config.yaml
n_layer: 9
head_dim: 64
d_mlp: 2560
vocab_size: 32768
positions: "learned"
attn_scale: 0.125
lr: 0.00519
grad_clip: 2.0
decay_fraction: 0.837
decay_shape: "linear"
final_lr_fraction: 0.05
train_tokens: 795200000
MLP neurons of a small language model. Each row is named by its layer, matrix (up: input weights) and neuron, and shows model dimensions 426-639. Each number is 128 + 24 x the weight over its row's rms, rounded and kept within 0 to 255. Numbers have three digits each.
A block is one neuron, or neurons of one layer that tend to fire together. After each block is what it responds to, as a language model described it from the Wikipedia text at the highest values.

L5.up777:097132128123134120145152129091135122092086143125121121129107128143142127158144098124145141080087169087112140124163146148170126077080183139152137168157124124163131143120137158133100149122117144133057128176121092128117138172165135078134125109113130131123113083136106141118146062078079111103146123110111117115125084113099135096155160139131152160135121168094134148124138140140108105148173165138179102102152138109130120156144166132133141107102114168143127098146071138137095139127125134122166109133128131160127105160115113118143110118130159155131138106112086166177151120101129117134120114149147151119164126137107149112131104163142119147157121140160
L5.up1677:138147113103102127132128101117122119082106115092104106132128084122090097109079076140133160080149150155105137144097123113121110090155140090171106101123137074117164157109121140153138136093146134138111125111093105092119136098184137132123118057093157174087111096159123077149139103106137118083186159128113151139111112101112143134131151122128143112106124167100117151126132158111136167143157144118145123130100073147109168127105125137139143105086138124111125132134119126128068143149118144100131158085103111151115101170148121088133142136130129109147134116147119135158121125075143155130133110109122108084137146126138116130085124123142153187137142160128
Responds to: Mainly the first piece of a split word, like g|lebe, p|amuɲ, f|jords, or 1|6 in numbers; also quantity or importance modifiers after a/an/the/numerals, like important, major, little.

L6.up66:125127142139119149079102091116171120110136133138125120140146126141112146127130110113151135141074097144137150100139097093097114119155134164129129120122178131107122155153120112084082127179167170155168111132138101166111153159115127144165132141128100128133108148116145086108179140114115124158120118135165141159106119140166119157164096135107115091123144112132115088145128188143112121123133080100168120105115163119108112160166127123165120125127115117107104135129134129135157072157141119156103123128100108126127184147136133087128113074121166145064129146118133127117073103089118132147126091086140164084168126147150080182131126170106104151117161116153
L6.up438:114104132138111126115126115140143158139147128103120126087114121122134145108164149070118078155099082132120149127135111085115117141122145104142140146092143166134151101146105139118178184135102131110125119150140115175119086136143110101151143125114180139138117133133092105126145125136173138184145091139143148163112123117122134161128134136139124117099067123126112124162162099120108133125158138125089095126142122115149124165182148148108116126112099122134117131126152119158122122133091141132154135144142123151092146123153148117091158130109133104135088085119120138098103125172151140159077147111141153158133104088113134107101097112100147133128101144150
L6.up963:159133171119165124081106138143119108094130154118119164099184183122136094078149160155117119062113097125134067087116085156130119117048120114143144137157130111120118138128139169084106138132130144150131106105144157139113146147139124094150174148117140123125142158117105145135196126123113138160160100142128147098122138127117141159116177097102162156115121121136128107096113127137069106151105139123143124169138108123138121137151114132169077106105151155181078084085135135124122148113145172111127123118138105075116140116113133109150128124133123125154127148144120160140129131140150100118123145115141129148150123139135062146094120167107133153127155117162
L6.up1391:142094133146162148151149134099149150124157127114121122156144158156122127141132113168148117136135140118154104103118133147129126111119131104082163100166185121145081105115101146143102101179127113142112164100143151137207131131106110071141106127130160136117114139129102143076189115123103122161103153137126107107131152141126124131113143121189164092105143115152120096158102154113140123062124121129148095102147143121131143118096123119140183083082134104142134122112140114131122181099125154168160145112126141122130140113134154122124141123140111121137112142132149132095105124162163119212117103112138117137136129162144101104134179122092121133135091148153
L6.up1407:155130098153120134113114124143086150130139117104095154159094100159132111112147107146091121105090155141105147104110153094144109119153135126128141111107141112139105150106145154157098109167149141162124132152108140119155170144125141090132136169144177072153116133162117139154139113139135132125090149131152179108109141159112119086122121096136147143077080136139112118142134114136145112112137165172180097143149108136139091168108105140144165133101106079176090112101109116119161124139114139156159116104150140118130106142127145168098106118106166118122102173125120139158107134141174145129140103096113149146110070132127141121092110123162102175132134141141
L6.up2076:091076129117122124126125105119160145150092081134106094135083115120100130108122149127133120130137152138111153107109050145128144127120145102115164101112126104124114110119129115137148109159139144109167150147090130154089139094165091100114132128124168096128164104202173147139130100114104143101121147101126129111099125121169163084116072166112138144079170102123132105130083095122133134114142112148118125154153172148084130092114166152130096124092109085132148092159156143106097150136153114094133150113152150097109171152112136109128141134145152143091094165088105149148131108124164129121144123123139136133133135134135131119050096123103093144105127141148
L6.up2197:106080129146100100122121113111130127159143144116133097094113137118153111119145135101139161089093115112128127172176111148132132109118130099113120115133161120118108164171076166111114155145116164105140100111093117115104128123140158076119135155125120109152159130149159163145153187111135175104136116116138162105111135144121139115159141111155149101142149133130118146164093121131097175061126105137153142140185157106153093101127084087145121148133136114158166126085124153102129152135143089104125148111166103126111163090121104099150158156107105196155107137095139095113098106153102112128106143139100134112158126095113131126111112138119116110138148119109
L6.up2302:159123072124114122106094105096122111170102135176127138129119139131124105127106121182116140148161111155156106145115110103167159130151126096131120112077169132132144120118120126073131096120168086169148172134121106155135128171109096121137136068151136120105172134164141125147137146102128125156091136122152119130160173159138077125130159138153133136111160089110141097120113103136136122146145120151146087131160090144119137158146106114098143146126122132104160076155143135064107148132102101159124126101132111129121114146129145102123122138146143097133087117139109132160162122139139151104114101130143103143148132144098116087129106124087132085114122136098
Responds to: First fragment of a word split into pieces, mostly the opening capital of a proper name, as in Ashraf G-hani, Musa G-urbanli, Saint-G-irons.

L6.up425:115089125130126103134165117096088143079150142116122119131115128142073181110151166114146110125168171167101161090152144137123128146160172130121095068173089149090121156124135116155146117126126131111102068127121138113067120110127116111118090175157104158103136134114141143140151131164114120088105098155096167138151087111136126111109149110098142157117132147154135126138114126124147119083114119188112134148105103147120121131172103118104119105128137154118152135172148137150162101132119118148113144124142179149101153145135128111075107113136128139100095100140137131152120117137138140126134157122159130135156104112131110133135151096126113125167143164129
L6.up430:101094131138110121162158107126102122087136147119122094165087134186070120112120150099147117101117138154130145125135112104139148151138144149084097102138145091106164120132159135101092079109113182158118131148078093096143143120111142140104101201147137137131128130109134158106103121114147121143142127146100102111131141135124122093115098129110108189129127107164127125153128130124139070138058130151102140153131102178143130123139133150118127115091147126124115129128172138105138150155074126143138114136123144098130161153131114072118106133127106115125111129114128138120099115153123131143138143101176141122170134112166134145117129158096143153119133144143
L6.up550:176162162139133096155167085125135104114094122097128134148141145176096136162094108140137116134137103125126111130073139111104106138138156106102098167136145103108138148117095114119111141170138146136155086137131112112103106119129150107095131167089105127123177158139134174087170133112118104118129184194100129127074108143111098126107168101134161138145127134131075136147133134117129154155154131130157109131138096085118100078123136146131123137128174147114108147132154111108126129089177134120132127113114124106084088127123162157139095150104131111126150127114061121138108133102141152088129134150158107141116091102106138103125157069082155138101110119183
L6.up889:113108126154136153198124127136135128100100102167082105116168135108121123138129130146090148132117089146081134130097124121145193127142113096139108110120157127123101123121147074121143145086130123154150138136143136078144115149180127065118151108154113133099118125132138158104176139139132148122141147119136161114151097121136148145147155111157124110098123140095133155143121128104133114161096149154134110130079149183143120099100105136115158147111059136075124107106159141163150132125113166124131131132091103119113167148139135108132102164174090055107116122121079149125105128143150156147187144128147091139150106156160104125161103108130145092112083140106
L6.up944:111141137120096144127143160120112107100056123119105165117115140147105180131121109094086112148144133090126121175115147098126159117140143116115115072144143089094116136093136062159099132132098159146111114120122145109107139139119139102096135158146098146110139160073168134130145139150160178098140133094124139128133144113161131109090123141126091162122111143098133117125169136085108142125111132159151150109157193084139136126126184123173103149117100150142070120148114136109127155142128114182097178103168130162160151122119142151150139111201149088103115100130137105120127113102122108153138111090176114064137091143154094125118159138130122142169142184144
L6.up1345:122101160118188135086132111155103132101098107168197109140114114096103139148124100136164127124124141139124130104118133140140111131163112153111136141173114157095102121149085158153181119128117127095149071135138136114094097108140134097137118175129148135110168157101122114136121145146098134135129116115133164123135143135134131116178109079137102172122148139144116134137161125129136149109119101176099125140111102123092132142146084116129096093091164187135123133162116125139160074122142143110148104114135176087090126161129149105110084149142148091149131096157129115159151103144175119134165152116178138150139080084107131151120090158092110108131164184119
L6.up2012:164121155124087124142146151159124138130122097142125141127087121121116138137147113122153100098166188158116106111082074123123161077161144118125151093132163163135153172179083099116103114135159102113146124124152133103086104122173175134086130128131171165156105140157153155128151160149143120130095095147104134154115117130150139078119135138129139171152099151114094106126125115136088117109109113158119119109123129135151124111114101145105113104108170160141140110166161162124114156080125134083092179140121140088111163144122135099132168170111119124109155056125097111172158105110114098105135150142125135162127121117133141131130142112105113143139153127111
L6.up2031:171115121129116130184168128134137144105131119082173141123176105149156141136115114155136161132145107161114131169044120118120123146136148123138109132136140125108146131092169122125156126139154099124114123081138158142116157150129155157107090092157114173141112167114131137095159160126170162148181158119114136138129100179108129090148132101181126121115127141144091155134105141135124174134105150146117107182140113131134096107131097143129053108112118153159115155161135148082131109141121128157127116154094145162113169127108097099140133134117127170086129108150105143108139134127137145138100108155126137149162126092153140122098108127147135108086133139110
Responds to: First word or word piece of a creative-work title (song, album, film), usually after a quote mark, pipe or "album", such as Come, Human, Salt.

L5.up286:128107157168140108120112089086085109099117138084143124135123104136087125122144191158143155156140176149104129088165158135115112161136179155164126077146113100119109185141108103132139106124119132121126106151107115100071115100108085137128087181118137150137172122096145140113146121150127146137114120115140131134162116134129132098150130129094132110118159153128148103150129116113149142090117089150135151135122115146143141127150060084132116109114116167130118117173186115117161137099096120121067150138132162121101171154108141111121119126157096142112102106153112102139117103146146098110151158127147130116142123056130144058111181102136116133117125144127
L5.up1644:118124101115107092125168099095077140135149151085096125149125134155085181120129149163148154125167112140121147105124105142131138147129167142110113105158126127109110156138120099148162090112107135110152052151079139121088089148106119120115090189123144127113185137109140135118133135176128134150131094139078155140132099136160129131141124120152136172129156102114117119118123111123142121106087090144082129120113128156153141131164093124083130137123119123109104159167129119126130128116169119130088128104136175122117145119146112091123102138141133116150157152110142120156112117165137105133161149099152143117131097108145122100117132159152119133113146152163
Responds to: Word pieces and words within titles of books, albums, songs, films and shows, past the first word, e.g. Fulf-illed, Blade Runner, A Friend.